{"n_layer": 11, "d_model": 192, "n_head": 3, "n_kv_head": 3, "head_dim": 64, "d_mlp": 960, "vocab_size": 8192, "activation": "gelu", "norm": "layernorm", "norm_place": "pre", "norm_eps": 1e-06, "positions": "rope", "rope_base": 10000.0, "rope_fraction": 1.0, "qk_norm": false, "attn_scale": 0.125, "bias": "qkv", "tie_embeddings": true, "parallel_block": true, "init": "trunc", "init_std_qkv": 0.0361, "init_std_o": 0.00769, "init_std_up": 0.0361, "init_std_down": 0.00343, "optimizer": "muon_variant", "lr": 0.00555, "lr_mult_o": 1.5, "lr_mult_up": 1.39, "beta1": 0.95, "lr_head": 0.00447, "grad_clip": 2.0, "warmup_steps": 200, "schedule": "wsd", "decay_fraction": 1.0, "decay_shape": "linear", "final_lr_fraction": 0.0, "batch_tokens": 16384, "seq_len": 1024, "doc_mask": true, "train_tokens": 161800000, "steps": 9876, "dataset": "wikipedia_en"}
MLP neurons of a small language model. Each row is named by its layer, matrix (up: input weights; down: output weights) and neuron, and shows model dimensions 0-191. Each number is 500 + 25 x the weight over its row's rms, rounded and kept within 0 to 999. Numbers have three digits each.
After each neuron's rows, "fires on" lists the tokens most often at its 100 highest values on Wikipedia text that the model never trained on.

L7.up764:506524479514525484443538477493464521485484485487490560499481498511503474467489479518472509491513504533495490547485478540481497552509515480474490481534475563529518526489528493481463505503431509546524540477481494469472528523496534505543512491527528543480457491503480534507481489494467487475498530514502476490479487470535470474436502494528498517462495503502462492538487472502470471502478485511538484486490503504491524479522494510513471531511509534431537550475534506498490493466453463485518483510524453510525520486480511533531518485508524492491495490514508535481522495526493523475
L7.down764:523490511522523559516503491517472478514514506547523488526512525521500485526502493497489507494503496572509479549485461544505485500487498479495491487451490521490462481507502463494508498491486517530477508511477492469514518504521502485468506477507492509498465436473519453516486500503516505472500470506485479439497530490536539536491481553506505506509481499501544457521494486525526468489494483434443496525526495481521491522501553511530480465531546498472497517499542550501470529475495476544506503458517539478524509537505498506493461462535486437459497503491504515481484478483539518497
fires on: ",", " |", "|", " and", " of"

L7.up850:479522485521511502516551509537511509515498478510510514507512495476533495463519496497466469511525482486536482502546444497438515484504513498525483446494528525507536537542508485499463493470454513501503490511503543529494494501527550524539537533498487502522502478527470514518485496519511458507519463502494464478513486455465489462495478497473506461487468502516477516463541473478538530517492497503549498450493481484525512462535521485504513468519509505490528474472513461470566511504481521500487496476551493458513561517479457495460504475514499528512490521483495521519507530531463490517
L7.down850:525521479505495493521478499504526503539506492552508483542530492499500523516476492526506489530468505476497485553444510532485468489519513462536491521474504502510528502460489508519503478475536504520490443557490533537555517483467505527548513544509510537483499475546465496509509490460509507495473521527503490505505471551465520465503490527520487529547481467487513520493481513512507482527498489472519472478493492525508495468470514474514476475499501493489451452543432488506501493512455501530511465447483471523546487516479489505488465496522493515496502478495496490511499469421498522516
fires on: "20", "19", "18", ":"

L5.up69:496483479491487554511483464486462500448513494516494487525470496471475539438534472549496516456503495471532474512504488506512503513469519503453505498501508480496492504524491501483475517484521508542518535452530514504481546488463454516455508504546518475515492466463526528511502505544503467512509503503538515496489499459495468507578477530499515517505552529487474510541491466523462461516510487534535490553491539484480503497466510492478493488492533475499506530517527508495466459487516476517478496539524451492484499496520500473497518471460521530494495466472475510478521497504548518511
L5.down69:495526455499484511461511501520502521538506539518528529482490485516501483506511477468534471538474472496505493455522491495488481525505496529542454482466510523485520496485523496499511485580503447475463481508492496495497500520540515565529493485498504490520531513521514539491504518441429491492533480515522511502512482513505497518483499481469474507527483504500497462503488521491477462491510522521456497515521448503508473514504467501494481507554515541460505437451448490535499484518498480463477496494509518486501494522512470522539540518532529528478513494543548480479490512498475505453
fires on: " and", " of", ",", " as"

L6.up397:518525559540484513477493469489513479533484472491495529505453508555489496498517451468500456556508475488515485508510492466469451487461487517487503530505526474467512483515501521535489526544495510503497545442501495487492504529532502497522517458507503503489523472493489502543483500523506510472475481558490478499462457533495494482490497543500501511485527538463498514471460470551503516513516514516510487511498492446475527466526486525521471482487486509466530513526534556492468513539477484516513472519497474536493474490513530488498493438497503478482497493517457504497562513520532511521
L6.down397:498499464483542513462539499514485476452508460500502510491490497506510464497461464503510475493562497511485519552513483476514497509519484470468512508503472507458495465506513502471535470509519446565477522493540508476511515503491518533471453506483502498520450467491525517502504551494475495489484514488505502481531501509509485511470504510532468505472540485454533518532490510523524489479471426494519506508484508500502491512502497503548529516523500501499574513458509518493482445521494494495518510527566494527466521528498520453533510483490458511526493517481511486479477543469521540483
fires on: " of", " in", ",", " In"

L7.up626:510503523502496465498486494499512494501516497491536536544525501509469466518480512465510471476512519493485523498520489536511476520520521471513514498499495479529488529479539484530467479456494473527521525426482479473502510463534493452531508526460491514480475492475472475508476474481540510450485523521477502469457499508504522497483510464516501509490552510492547529525491467563498489518449532531538485493487521489485544520516503468546476504512516484469516554467541508471518454457474497528494500523523505505445505470485541496488527470515473462478522514536485527464490490494487526492
L7.down626:481538505506502466462487516480489471522506479468564509510494498477493496473495486483507470543556520489480484493503461467511453484464532537531487489508470472486493477492532505485501535508480488539517502514548499508520486503459513519482467464481500457496553481549530511532509481445481481511529521516478491495485495485488486526474492525487512511540539490510516501505535469504511493487483497472515475498477479509477518492504446490549561520480470550489503546499509473473460468521496499544550471470514496527495484508511516510504516524535442479498488476529503495531476525519565527494
fires on: ",", "|"

L5.up404:479496527500524517474534524510477493464533474459484458493478515514490504502520489520472515480486508524516484487525494479497522479437511485507487527498436518526485504528471486527433493487452516512521496528514502535465534480560493509469513498548493508481499450513533518502524494508480509499499502520532479444504504492533531508492524508519448481524464498534513501512486506495546494502487526551458534556527498504489504429497514482488519474512463519519499496526546502486482472497529504515497533541534498482514511520479466461510519480528442502468504513485537487508492499494487439482
L5.down404:518510537517523463539486503480511473482471555552487511553485464447485523453487512514501516481496507500546490514467534471477523483547505497480488501478518514557486489545539473530498535527520518472489472488529491487489509530489521491496531526487513459507531495520500442494501474489495512521476553500520474518457470522486525549509536517542485445523500497496502509500513483514528534502532508479513502464514509449479531489473486443491428470504519483489477487500519497509495518491457491519506497482455520510495492503519469524446520500484518485501472537497482477491485453494501502498
fires on: " ", "20", ","

L6.up551:503545528483499489530534528491472505462519486473555461492472495481516530441493497437528508510483482467508516492521482502495527488510515527447499500536473501478491488530500499495478528590523489544506518471499493508526491500502518465464471507513514471495560502518518502486479526478526500505523521518516479453491495495501518487520443508491470514549514462491521498498485533475538513508539483527461484499500468467476522479505527495471514470496458544508503505508533498475460526476493481490495453455529511528450499490477497535469527481475502474488538489513527519510530492531461494508
L6.down551:500476475481503517520499507482449474510496541539478492458491490470494471513513493532509513511477537515523535482541506451500499492464440500534504481517510460515462508480489508477518544539509501509497501522467481498501529523473452507479466486474520525496507480557450500480533485495471523510466542479520500516506522482457518479484481521510491525531496452503493448506519498500497518455519523503486516467516500511588513498490513461497514536490500479512510462484497477506455497542501474498474550489526486490547541545459513500497544537482504483495505525476548476525484483510512484503
fires on: " an", " the", " a", " some", " more", ":"

L4.up872:488526495490494475490479495478489483511518524494491468492510502499510479508516531524475515476493486507492531544546522506477527506566531487429484524457487463488488484500479497471520520526501493496521483511500531482489514502524464489534526504506486532484497443461478488499491446552549478560485527534510521516516513479495471473500499520513516502484469485495468503474496517512504484523465520473470509517560489533490497431471538506519484468483535530511505518480525491499523497502500556500480481497520542472456466477462482495491524495474571496542474508475455518488494522478530526474
L4.down872:522466474539540505516480521504495488522509538464467485493506457465497508485477486453470537570494454501497468493516506519445475512492486477501464496532490492515516545499460496468491478513496499511491495567515501507508472552514494555474510506529482533524489565485519528449498519510503463486467477522477495444512503506477486528495497534518507462500502473519502480517460542516514539532525523499499501492492454497510493525516481512494495533532507448525493481518498529519493539499464519472490472500521485465474512491509484523499511555451467519519495466509499494488488497510476549526
fires on: "6", "4", "7", "ra", "9", "orn"

L6.up645:472506508499487503492525499552525491496515541513489527499504515476522502480511528481491501463572494527525495510519493513452482492462519479498524495475504514560483542483447509544495509496485506491511512490463511539519496501479441473528516509491485504463481457478520500519498467496508488499535558478537452467492511519480505502539530470559478522489496542491486499482506531498459505503503539579506491532483546479479528546495554441518453516484503511495502501476528483492506466494460510473502525470486519459509492475519472487542511482490522491491507481485479457516487490513487505489
L6.down645:532528528516511465474534479516504532467486478509518521520515460463494536466518486498488506520509506527484539511495533467494489504536524497481560486471563470473485545510503500479481516480508536503539530544507494502550554505478510475518517539518472519503467457535516475489510494536515481492448517467471492507490481506510500490489477507476505463461478452468488471457510491525473464532486484498451473520492519533500540520493462509480447505492513490500487476505497500468503486538462545459524543483516455481494494490530489496486521499524487537493544537501507511518517493476479485536
fires on: ".", "°", ",", " (", ":"

L4.up9:514495498479492520587530517471486483507521503491543489533478550480466540519466489510475500491468486497547531503490548479464538488450498496477496472525515493505507536482481538499516469510474508531495520495467536509501503488443518487480505538527505516528507529486475462482481504491537526517456482456508487471514532507498509477514449530506509533499519554481520470475496531503492513485523523491504448530510501479481491518535496452464493499501543488520498516499517514455494531530546511540467519508536481478504471483509481480530481491467453469495483521490492474507501478443515502528
L4.down9:503455484492499514498485524517500542470506508497519526530524530472507500552534496505500498505455495479458504507478465494499509525514508531485506465467475461570525538489521493493494457472487510456480442542513509500504487515528500474484543518501512518486512459480500508516479485500465462512569450504490465504476515488541519511458433525483520511497507532525527475508482489482509482495503536492492522488505480497497494534487513555516462512515517465496496491497484514487500489488552510493568500549506451520505548521516492476493487498473439481485491480474489475535477507531539495506
fires on: " and", ",", "\"", " dep", " well", "."

L7.up712:490503505476523506453520468513465516530539492538459517502491532481503491490512483446541479519559518506456529466516460493523477552482509495481522465503518479495524480509513513523502541499493481558498545482524533497468521510533492492532454522474500523530449472502492500457509492517495457501488518527459483489491439492506497480484516491552486501478512506528497497505455478501482479511459495527528515525496496484497494516493467509536469527519510524511486548506497549498527464494456489506479487488496439528479479522512557535499506510483523469498484497502499569490494500472485489532
L7.down712:512496532530509505519504488505423505520487503492547525480459531512463491527508484475495471502492489532483458508448505537491512550511461483511463487508490451477511479491481466516532502481488474546495479500497495492541495529474502542516448475505501511513536474513476492502472510516498501520484491548511534491509507483510475494455477497514501562512527540495514500504490478498499477483476497466516509496507437505500493503468517506571531495509490513516512521481539480520475491517482473508534514545491493526502499524443448526534549498515529517500472530486504500479562498455459507457
fires on: ",", " South", " of"

L7.up520:517513522491494489514563484517540480526473504486502508506502504474509474482489498515491489500511504520517495480530487530549498496536489506492482548476519474467476529526450513542494480528499511534514480484527481481517481511513519457539500492515554483499495521491449515485520476472491502465476518519527470455484480492488528522513445471500444492520530467526498490526498513560503536513480486540497490438511490487486508479484512497510496504487481481469518526508503489513498480490476473495445506444490568514480475533492483474521503434500484492496534502538467524504469564553524481526
L7.down520:512491461516499535466487497475505510536469489512533513530498504461506476484484506501489477455495481462492494490538524524537489524550492501509527492467461443473493542490463512493491470588519509519483500489485469480472494566550489535486497506460491542515510491511544578527526503486468491478474498459527460521511468493481483474539523509502494535536472506523468497498486474528504486480495523535506502471538497473523532473531507488483467492480514498491516486508483541526500507477481507487516480465556525516487471480507498481467492531467514512477513470486530487505484497505530528528
fires on: " a", " |", ","

L6.up591:474482502519535483508459497471533500494507516471506492540486485476484501530478444502470428519497517529467481504468482510521467460479492510500488463479540512509470491503532497524480509495484474455495501523469510498506493486467557525495498478517557491468490475478518509500494521483521558496465489515465518519568483514561507483509458495480447490481490505511531532493501492498546498500521490551541472556504524531490484492524503480502501465500521498448502487505508507457515466506468507504498573523507524483503495477507523502507506479493492476546522498529519505524539485532505542468
L6.down591:496511504458494482462486444506546488462489488534459516453482487519463485503523537503517499474476512480531500520551487485511505515480533512454536535500486495501508559537519498523530497515527500499483504478466526497496490472528469475494528516510528457496509490516513526496496511443478477469488503503508473520542528495516524479478513455485489530495519519476499509494528510516483518440509491492464496490488510514558471485484468503514499509454514522532528486495554493482575467472497508519495476530495523489515534519461433520500509465527496497454491495508483435505517513547513500503
fires on: " C", " G"

L7.up248:523498510501527514486473531495462484464545515549508493487506526492476491484531486526525498488514496481522495466510477464481509504545521511494471502510504495505487518512507518527481515525485497527485550509494457505507492490484480520505548439507496497516487495473457467493495474523506480504518513489508487496513492513447537498469459519477509536532501492489502517541524444514445469457521519525508529491510500492510528492533492507446483504489493520482522556503523491548506489503513484500512539524529480460570460535493473453552501464449520504478534510439468509498485440509490511466
L7.down248:475469435475529521504474483502480472527510505506525505499529453508465504496490465520533549481508521519479478472507474520453547506518453492535505486569491558525511541506491469534499505549520520478484497545485501487487459507542478509465522474531518486508518503479496524500445481500527508510496516528488467491554479467493504501507469517487514510542497466509502519498494452501464458492514513500504525528488522527475489539476487518480492538491484510458507449517497499499487481471459508486471502539475485511545504480546486478521479500470545518522495498441509513501536507494510509516
fires on: " |", "ers", " and", "ist", ",", "ors"

L6.up890:486465539440450504505509521433486478454496528510535528472498512518494522457530479490483463475492511555516517495542496499504556460466518531496533487530518531486539502501510465481472476504514484499501467541465513528523526495484504463471531512492457499524520476512480519458503526512462490532540484490521448501524514508535514483484505513491516524491490510494514458486463474467503538507509498489556479545510523507515477496500559477520493507459511487517486496486486476497457501532523515497484514497514481500484500494486453497509502485524522453469492501487473507490473507490501547569
L6.down890:481498527517473512506503465470500541518501533495504495449509486498514513467505511520486473508479486501488486503452524479485497504559480494508505509500536491478476511460518479499438504526542514497511464499533528487480488521492472468542479505465494482511489467536520497537421455469526493531517492488504462478536492466491504490555503495513493511508517517497496490495496497534508474479476510472514524573534534566468511498453482489488506497545511511527519524512536514475550527464473506529503508529508454539526517482469484536510508504495507509420460495497510482504502526506509495472
fires on: ".", "\\", " —", ",", " Gold", "$"

L6.up418:487476476468490485551466494525509529509544496511460504469506496522523503481531518501492469513498532529490511489540501489512481496465512520488477480513484479517471521522513564510518484544481533532519490501511482521486489469509486460474498479467533454539486499487484534496485504517515528474502513462517495501489472474507511484534512504537488520489542479513484528502502520524459471524530477490507497488484481519525540514520494481472507497478476519498553466521519503561470489492496521425475514451551511506520506481448477547502434457485517460528494521548465517483487483510548514474
L6.down418:501477494526488492546493478458471475522482530482505530485519492503475500506525548495535520468512499522477469481474509453507486499494539512511501463526506488495482531467467545493484494483468550548498491505509494516448445501543519508465559457552527496507522515501455511522481508511486507502480492504463513523527489522499492498491517520469526509500545474509524502469500524496442445444507481474528519473523489494473514506491521522478517476490473500533524483502506471502493535474513489463490519515520551504486524479486545510518478544482486491526493519500519428516553476481481497536
fires on: " to", "n", "'t"

L5.up545:522492498481471497490547526492515508522543462490524532495481510505510455516462498543506510470480490498531498500460524469520544527497490527536475466530473460453468492520512479541494526507501536496483526503484490493492499467533476509487504512515473480490507527486502461511486554481518522533501550508492470480482485499512552554444472511492463509465517475506553522497455533461472454512464495486503474488479515474514474487521514553514514541496516491468503505534570512476509505490526498532500473473497500478502467488531470491559491505502511465499466535517506459477486490513524503503
L5.down545:508482503485486508496540540470496471542475461482508480510541539514511511494493520490504506534489467498565531505518496511547506504504508509455478515544504536532518453490476491508511451546491541505478467531482471496504534506470518498524500488436494492499482492503530500522501480466458506480521486504501504540541514516469513470473503528497462495511554456487494534488518505510462554505525468485480522484488478495464496499503512521506458453506473541500491502509529471491513505504447521526533516467480498516513481493480489495442506519487490564557481506489454522472509459504518489522
fires on: "20", "avel"

L5.up243:484527498499505513492516530476523501520501513483494467503501481486517507463493544502467484561498492550529563507476504512491472489471498493484510542485529500524475481511522470499499500507466524473466516509460496531500489425493512511502477520528502450457468454504555483477469490497497506470546543501534472457495497501518500496506487507522460469486526529553481538474487467523509471531455537529518501465500524475527459486532490503516505510483471499518526509503469519547518512487539490469515528487512432479483487537492457490515542503523493480515526515539494459512506529499494492480
L5.down243:451520490510519507513499497511506483477544498475505493488530461490523543509513516500511470462506507490476498497478494500473554481522498551509517483483504441499505485509506515499489487484464488512486508556487545494512503554541473462514498502470551458491481450536466495517531514506506524529484516547520535453506507501500458466516486488524488504490486512509541499568521515504539498509520530446470506478514498502538509468523499513502463511498539508467490490502532481498510536480519518505498447528457484532493527477489520495461507470440484505462484476511452462509492551534496477513
fires on: " ", ".", " |", " (", "uc", ","

L7.up4:523442469469511478535498499482520545512512488532480483499541498537490497499542455459456527532530501494493474492518486488525485501525494502513469469543477513487509485513508522456492547488500545515497484512472502481513534510551479493493473521504502498530496461507499475491514498535531520456481518505524501493479481452512478473528502541494555520510454495521501489499481537514532455502486487511496508471529516532467500441443503455506522500526437497521523505482489469498551515486545482518508473525523501487560524516453474506520461479506492500466486482505469490539491493488496471506
L7.down4:479501501480489480506472516472566504500521484506487490471507518523483519467503495499528499457490462512523467495513491477520503504482496487503529488504488490469478496486544474500547533532515493522485479497475531513528477542523478488460489466470545457493514520490500468500532502545519550523541530501531479516504522491549595508538507504499507472512524499503483511509445527517491471537500492490493516456519463493502489535497512472492531492468469501517465526466438505511506490472515515458533497516479485487466489494487541523521522475467467462514481524536467495509498438456515510498
fires on: " to", " not", " they", " that", " ever", " also"

L5.up236:495466496526498486460533481504513517471548513457493474521486517472529492497521506518498524484474516460503472546512496490491487478461496483500518466451542493479441538517480479517510510505522496508524511476486508505502495462528502541520480512473494526503505454526449516498516515497505554506462492512471471462535501490486538544508540556508450524517499495514518513469428462503493511534496480495527508495504514521493458539505521474458495535487515482496568524534556515498472554505531496510485504496498454520486526508532472497490513465492487492489467535491461486502517502475485476480
L5.down236:505511506496539502522472549469522501501508540504536521526535475471456513542508496472463496497479462511505506507483508522476525518488492501476478477495484516510475540465440461479493487530497490467478527519512524530542476525518443492496466497522481537476510473517489495534513496489501491442563550488509482485526511485537475480464450480512505500505507484495568512474501484498529483534524517513461521452498498531496477476451512497508493467537519503544512526494463486522491459484509487488521513465504502492514492492527535534481509526503524501446460465490514508512480538501505557479
fires on: ",", ";", "5", "0", " ("

L4.up778:510484477489475465505479490491456515526505474552472510508526489522472497471524507489503431492520542508477478492508475480555499548477526470521476444497511498468495478467521549491484500527482550521517509508542548522483503508511444491526531498512507524485480479502480522463531531512501542494467489520532491492514502467514524460565532506515516482500470476493484463493490493502524460494500487501508549472474474493513514451509517495499475479454494512558505497506485517520502494488547549491546473479533498517480468511548514481481473507506522536479489481521500465509525454498519496495
L4.down778:518475455474523536481469454508500521539530467535479519480499452504466478508535487475530472503552504529540432454503503415511479539525524523502534477526482485505499479484513535491487533507493545509486463499524521494464467541500487493468488471532513480518489501473454496519500486503503551524490500512505469499518519503525487497517495512520492529486483508511500492482523536524492449506515470482494513484513479521490501499508541507520500490496461482452487487475524490507532527528539544471471456540520515498517505506492501495498471530464531458510496535551489486515485467481522465500
fires on: " to", "'t", " not", " I", "I", " also"

L5.up849:528554521518512503522464510470541496543483474506498482513466487480474489476489517446546479472484531522452503494518544442481479496526510496521534535508494490473528568486497502475521526536498466511507481498486504535459519457508516508491463514507526470483542515528491472479474513471499492500486497474504495487543497504517490525514480497467506512462519524542476485451532508473523495498507485477508548483470517490453555498507525496484504474528468514492507461489519510508511483437497524513510475510545521544462516521487483535457504465528504480471519493503513491506562491478475485520
L5.down849:517502512538496445542485452516456459520501558476512504505489501521534516464547490502528472496505520516536490467497515509489428499490477471492490489508490490504505487473511480474481502564507529517512470485527507479498482478490523536482517502493533515490479468547544513466445501515479528498478525467493481491502527510477505517521504537527528456465452476473478477480523522498490532509512511523472535492535479511539512462477492551488546514442463521520484507520529495491524510484509525556506523489478531498486489513488494468501541477495522524509505479478502461485460474537470508486
fires on: ":", "mitted", " the", " J", " n", " ^{"

L5.up448:521472498509465498503534483512475492468500487500490445499481476479511520468485529524511478473468484472534528558455501473476495480512502494516515524463506511491454506481499496491487452496530517481481550516459504522528475471475533454504489519546526512482498492507553477483509487513508516491460542535494489488497511491511561496540469533483492500523522492540503489496486464493517499488524459551533531449487503501530487536509524528484483531507476478517508488496517525509423510513528520521519466501564513501495500505537477433492524491511469500463496499518473547487454509509508502484
L5.down448:524534481540488579466473482484474508503482502480551498456494476513511514555581483484499493521501500482508490459545502515513519479505493556502454493494470511512514488474453491508500499536480478491515505494447501509514525534475492494517497477477524517485494522527480539473494503492482519450493473531462473468468541492537490483478507512486490496535507486516501469450483494521515508517521513466514498515533468480519450522454526480517482504539553481499506476528499491473474506507498492476497555518521503498464544487528524498526514489457522463458480534484512475506511522501514468499
fires on: ".", ",", ")"

L6.up10:530511536538497520520475528500525449494512507496476454459510508500473499454453505500479524500531462466500490501480498533509523454517472516503487493440486532460462537498503493483509471487529515454536520492492490476462490491514476465479501534486543497483480508543498461494555515513497487524485560500495477455522475467526524481533507532485500515510498487522469447491498474534530498455542493527470438500482484493521499534531532546507545480498519523526514499521497489488514494517470519515505544496537521491490505527529497517501470501520491452518509523493481485518534482509458501469
L6.down10:498482481516465502502496464500463489482521533498554423508473466517495458514537495460464486481484509526549511511547485551497475480469539503494496494499480545489560517523504507501468485485496527435483475492518528543520517480476499512515514515492524522534541555516508518515488473499475482510513473570487486463489515480495460512490461502491500505507532491508523497492517446480481517517446498496542526492478482520529464526502484537516486512516516496548485517492508492562461491475487515508545535515502486481499511515489483497492475483442472520493485497498499478504476519469484486509
fires on: " |\n", " \"", ")", " |"

L7.up346:529508503493532510467515482492463542520560473514535507476463511512491511455501513526530514486520517526550491513534507490481485477524482499487485514503533501519504540493466490502472536507466463529533491482476506510499534442535507482488515479581483530526507472474516479495457479489516466508500528523531476472494500468477478522485488499497500487490505501519490487548534457468461504527536465560490513510459471512506525503495517490465454506496521500486530528514537463503479525513483472479521528477539485455501510462509462491474484481493482498488499517491562551507483448498482487476
L7.down346:485560475482494490439494481497529510490533535516485512516484484511432510512513444479532490512525495483507494509513495501530514511507539494490474490510469526425517516502479484514481444514547489462488503539480533509474492544485477453510534527486500459471499499503484482507520519500490472488500500486496493497458452503502498496489502496497522565501509475510512483499525477515517449492473502504488542538504559537499521473456525532531499509523451499470452512507487520533518492491498527502527458536481475473570531520527506518517483462493529495493481486499494511478510528481518518540
fires on: ",", " and", " +", " ", "′", "°"

L5.up874:495495505494492532536544536476465485485496531494534476484488513468525526488466516504516506515472470526476518493480514506554473489488505496524522462546548496503492514487508489503473528575492477496531521463499534471486532485536534498466508464532491501487532501519479475478477472515519443502551493511510509529499469470518497498477481494469466454521457459515530474476518467525501554504488477495476445530502492526489493480519495525486548447480544526527510487525486502499448531529480478516511470524496490457505526518517478488510523485518525465507477456496484488525500531480509478527
L5.down874:521500461459523517470511518513498514487476501488489486464478562501533491467484497491531446503505551516452512441502505446484486460518495527472467476481524482513496496537505454520471481558495494503531507540486440520487516510502466496528472451488525501479539550450531525515519468524477492488462512496555440497517541499499503511498516500504475491515480549488516486537518503490469554507473511503491517483484491534512526512496489501508483507537511537490508515486489502487499468501498522499522487458521495516511532530480492530489478516456518454538495517488516523546496487510498465497
fires on: " the", " some", " any", " because", " its", " a"

L7.up630:551524537496476487496551508531514504459493420519492517476502474558481466520517477496530496489515503494496494549529518522502498531480488486486476469512475511507506507552520520506482517479472524507476484518511562502487492489528513473502547549465507476513492482494462488523501480507501517481470473508518492522466486487525518521478470495515492527499473514490478498530520476459509536471441500484559496517467491468473510483539483499486488510509517489555515501528519489488511488505489483522572472467466501503479544443479472497530516472482485499520461537482491487482540539484496516461
L7.down630:473476470490482489537524501539473477495505534497518495481501514522525522496505502517496520529494470483529482490455505519481516518499501488486526518490527504503485523517537455498488482469498528507499496509533467530475517463476514444494443529547522456485513471496493477506512508507511496474475526500484486500482475502536507480550512479519504511482519500484488511507503515513503480514502565500464507498506502498431555552494467523488508428522469528474516466519498529461574463504473495546477482509525516529519487508492493528461521489536457467463523510550481495466526504469540516470
fires on: "19", "20", " than", "18", " des"

L7.up486:559471483508509454527503443471509531467523491556506510497490497493489518523489500478505504477551530555488477488488463523519478471513485504500504467508510488451482542486510550549500526492525512506530480476486524498455520481513522468498532504513525489504473459494428488513451498515516521519483501479500545502486526489527496533492470465533516507525513494465472492505494524499477470540479493504532541526505537551509551494477490498522475491526526532521523493461503499507502480520506538474522477503518488540524500498459493479525487478497483488465490489495514457504544452457500457499
L7.down486:460482488498448501485489469477495483496496490515549489486522507529489484494514528482507494543528491551501475512556477481492500482497500515486491459498482482489524516516535562524479490533578521478507431499523531506484503479521495480499539457513520512500514467488458506501500499483487498511498514513478480482469522519533526506490484446519523488468523440543509526511521485492488494507522532467562545432507511523522504490467509487508488463497502501478511463479512484520482508501547528502536507473525463496501516554539521481446467492471482502533508527493507479511526488479511488470
fires on: " to", "-", "'t", " also"

L7.up323:526459489513479520528502467526507543479496497467511502515529471515473443519466484514486464521532514516530545499496509511486488526436486562489476492541546546501523487500517475515463489500486535473568465521505551510472479517508494457515524447529464526484441486481506514471501536528510489533507521496503477490530503521524481447503484495492496497529490512501503498494508473475491499499451502525485470509536502520503474524517543489470522541464482499500469458511477486497516533481531496534526491466507514507505474488488491548541492491498518470489478504445469481499490518468489485523
L7.down323:480521524519516526513489493511493472468565517471539519520474503489511531486489504510507457465509520496507480524456535566498517469524509530510524519511491509517450505479546482463464531541507523486539504463522526498505494496488490530513502538470482517511516469502529549486511502454480464537470490485486470471532479508460475490547489457527493517501508539473528476499487521525537475552421513518523477503511477514489489536477484458477529501467504489481466454492491492460494491485462514492510505534519475520508476501494464505528472496522505498469528482492507470467502523546485495509
fires on: ",", "."

L6.up240:516501540477497468490486470468492502522508528471450524543488493487479509537508497519494478522493515511481489487520482496518501491472496516482478501511548516486518472536493544475483526496476527480511505464509507535482534518544533506496522460524525533515488501472477524465509542462482468534479524495466524482490529522457477561497485537513480483530448529489509505467551531518549468447488494551513496470500526517496510434470469515474473478484515497432524532479528504490475490470488534509464530544491498493536517530538521484498520489466502513491494467487493507512469521498496480513
L6.down240:518530490513556490533502517495481546515485497529519535462483514459511490475530505475523462519499443518530535499483455506496485481492514504465511524511469488507510516473485500501508490503523569499468496532489468489459499498498509524474538490498469505486475498509514539537460498541465531460498477509478512519512467485483495511443475460499514524439557510498480537517488494508500508464481505508534493497537474458506495500526495489446487477516467534499526510488491457512486543502496520495516489479499517526472440528433526502528514491511463500510490513528523517519519517480535544540
fires on: " St", " st", " c", "St", " C"

L7.up469:548478507548471479536530492551467498523477461493497478486481477514460475458498530481511480539519495505531517512520529474479516505515475538508485519479500500511540508489505549503525472497498530513501500515495524510504515531515525477509534538509491503525501510484469525501509464521474502509472443543492483484468502532486482549504476477462566509445475492489491500483519503484488534525456402483507493484508542488520523515576518498502448484504496526507523494504507475512521493503489468513475464498482504485504469541498483537480492512538496472501471482471517509523483490476548507480
L7.down469:499531524562500506490529507504516510503503485508486516487517491504517455519514483423477486478491511524525495486464496480485536501469523433511486498543517483470518514555532513566511485468488482490512482540471517490494470492535504481487488575476463454522514488543451522520507501507467488461521532520507477513529486470512503502470494475512471515473526486528537508530493532513518463508535450485473519453489465510500525503515491529482502468506508506499510528478541487498490483512473498501503476488518480504543499454476463505515496473516510537497451512503488481510475555484529482538
fires on: "19", "20", " and", ","

L6.up299:483492526491497492490480479475511497507491533514479540475499479524580525531512500532458491486521503502462555472494517509474501489479503499512538507553523513491501560462472513522507497517487486468502505470449507490482483500488510468516520508511480488489512469525455475479455488487537506473509519495507515501491470489476526495514466452525477577472514472529519474465461493529479518477524519491512491532495503565504484501523503499540517502480569502488521508520514442545488549520501527474460485503492485507473490492532492465526508481497492496487494487476448465544500520493486544497
L6.down299:509517535475517519461553485512534454542519494522547512430500499514475468489475522492524481520521495506514490493494499509455513453521505483507512454520466486495472499535500534515481504450527487534493524501507532529451499472502507503484493457517476527531504531469495559500491517522471503516480471486478446489491500454494556494489497508471518480495483518480486485522530491539522491477465501524522519496519508521494524510459539493487443509554532457508485547510526508496496456522505492471524521482484509508557490498495462508493500542462487493466506455485529491529492530516480498481
fires on: ".", " |", ","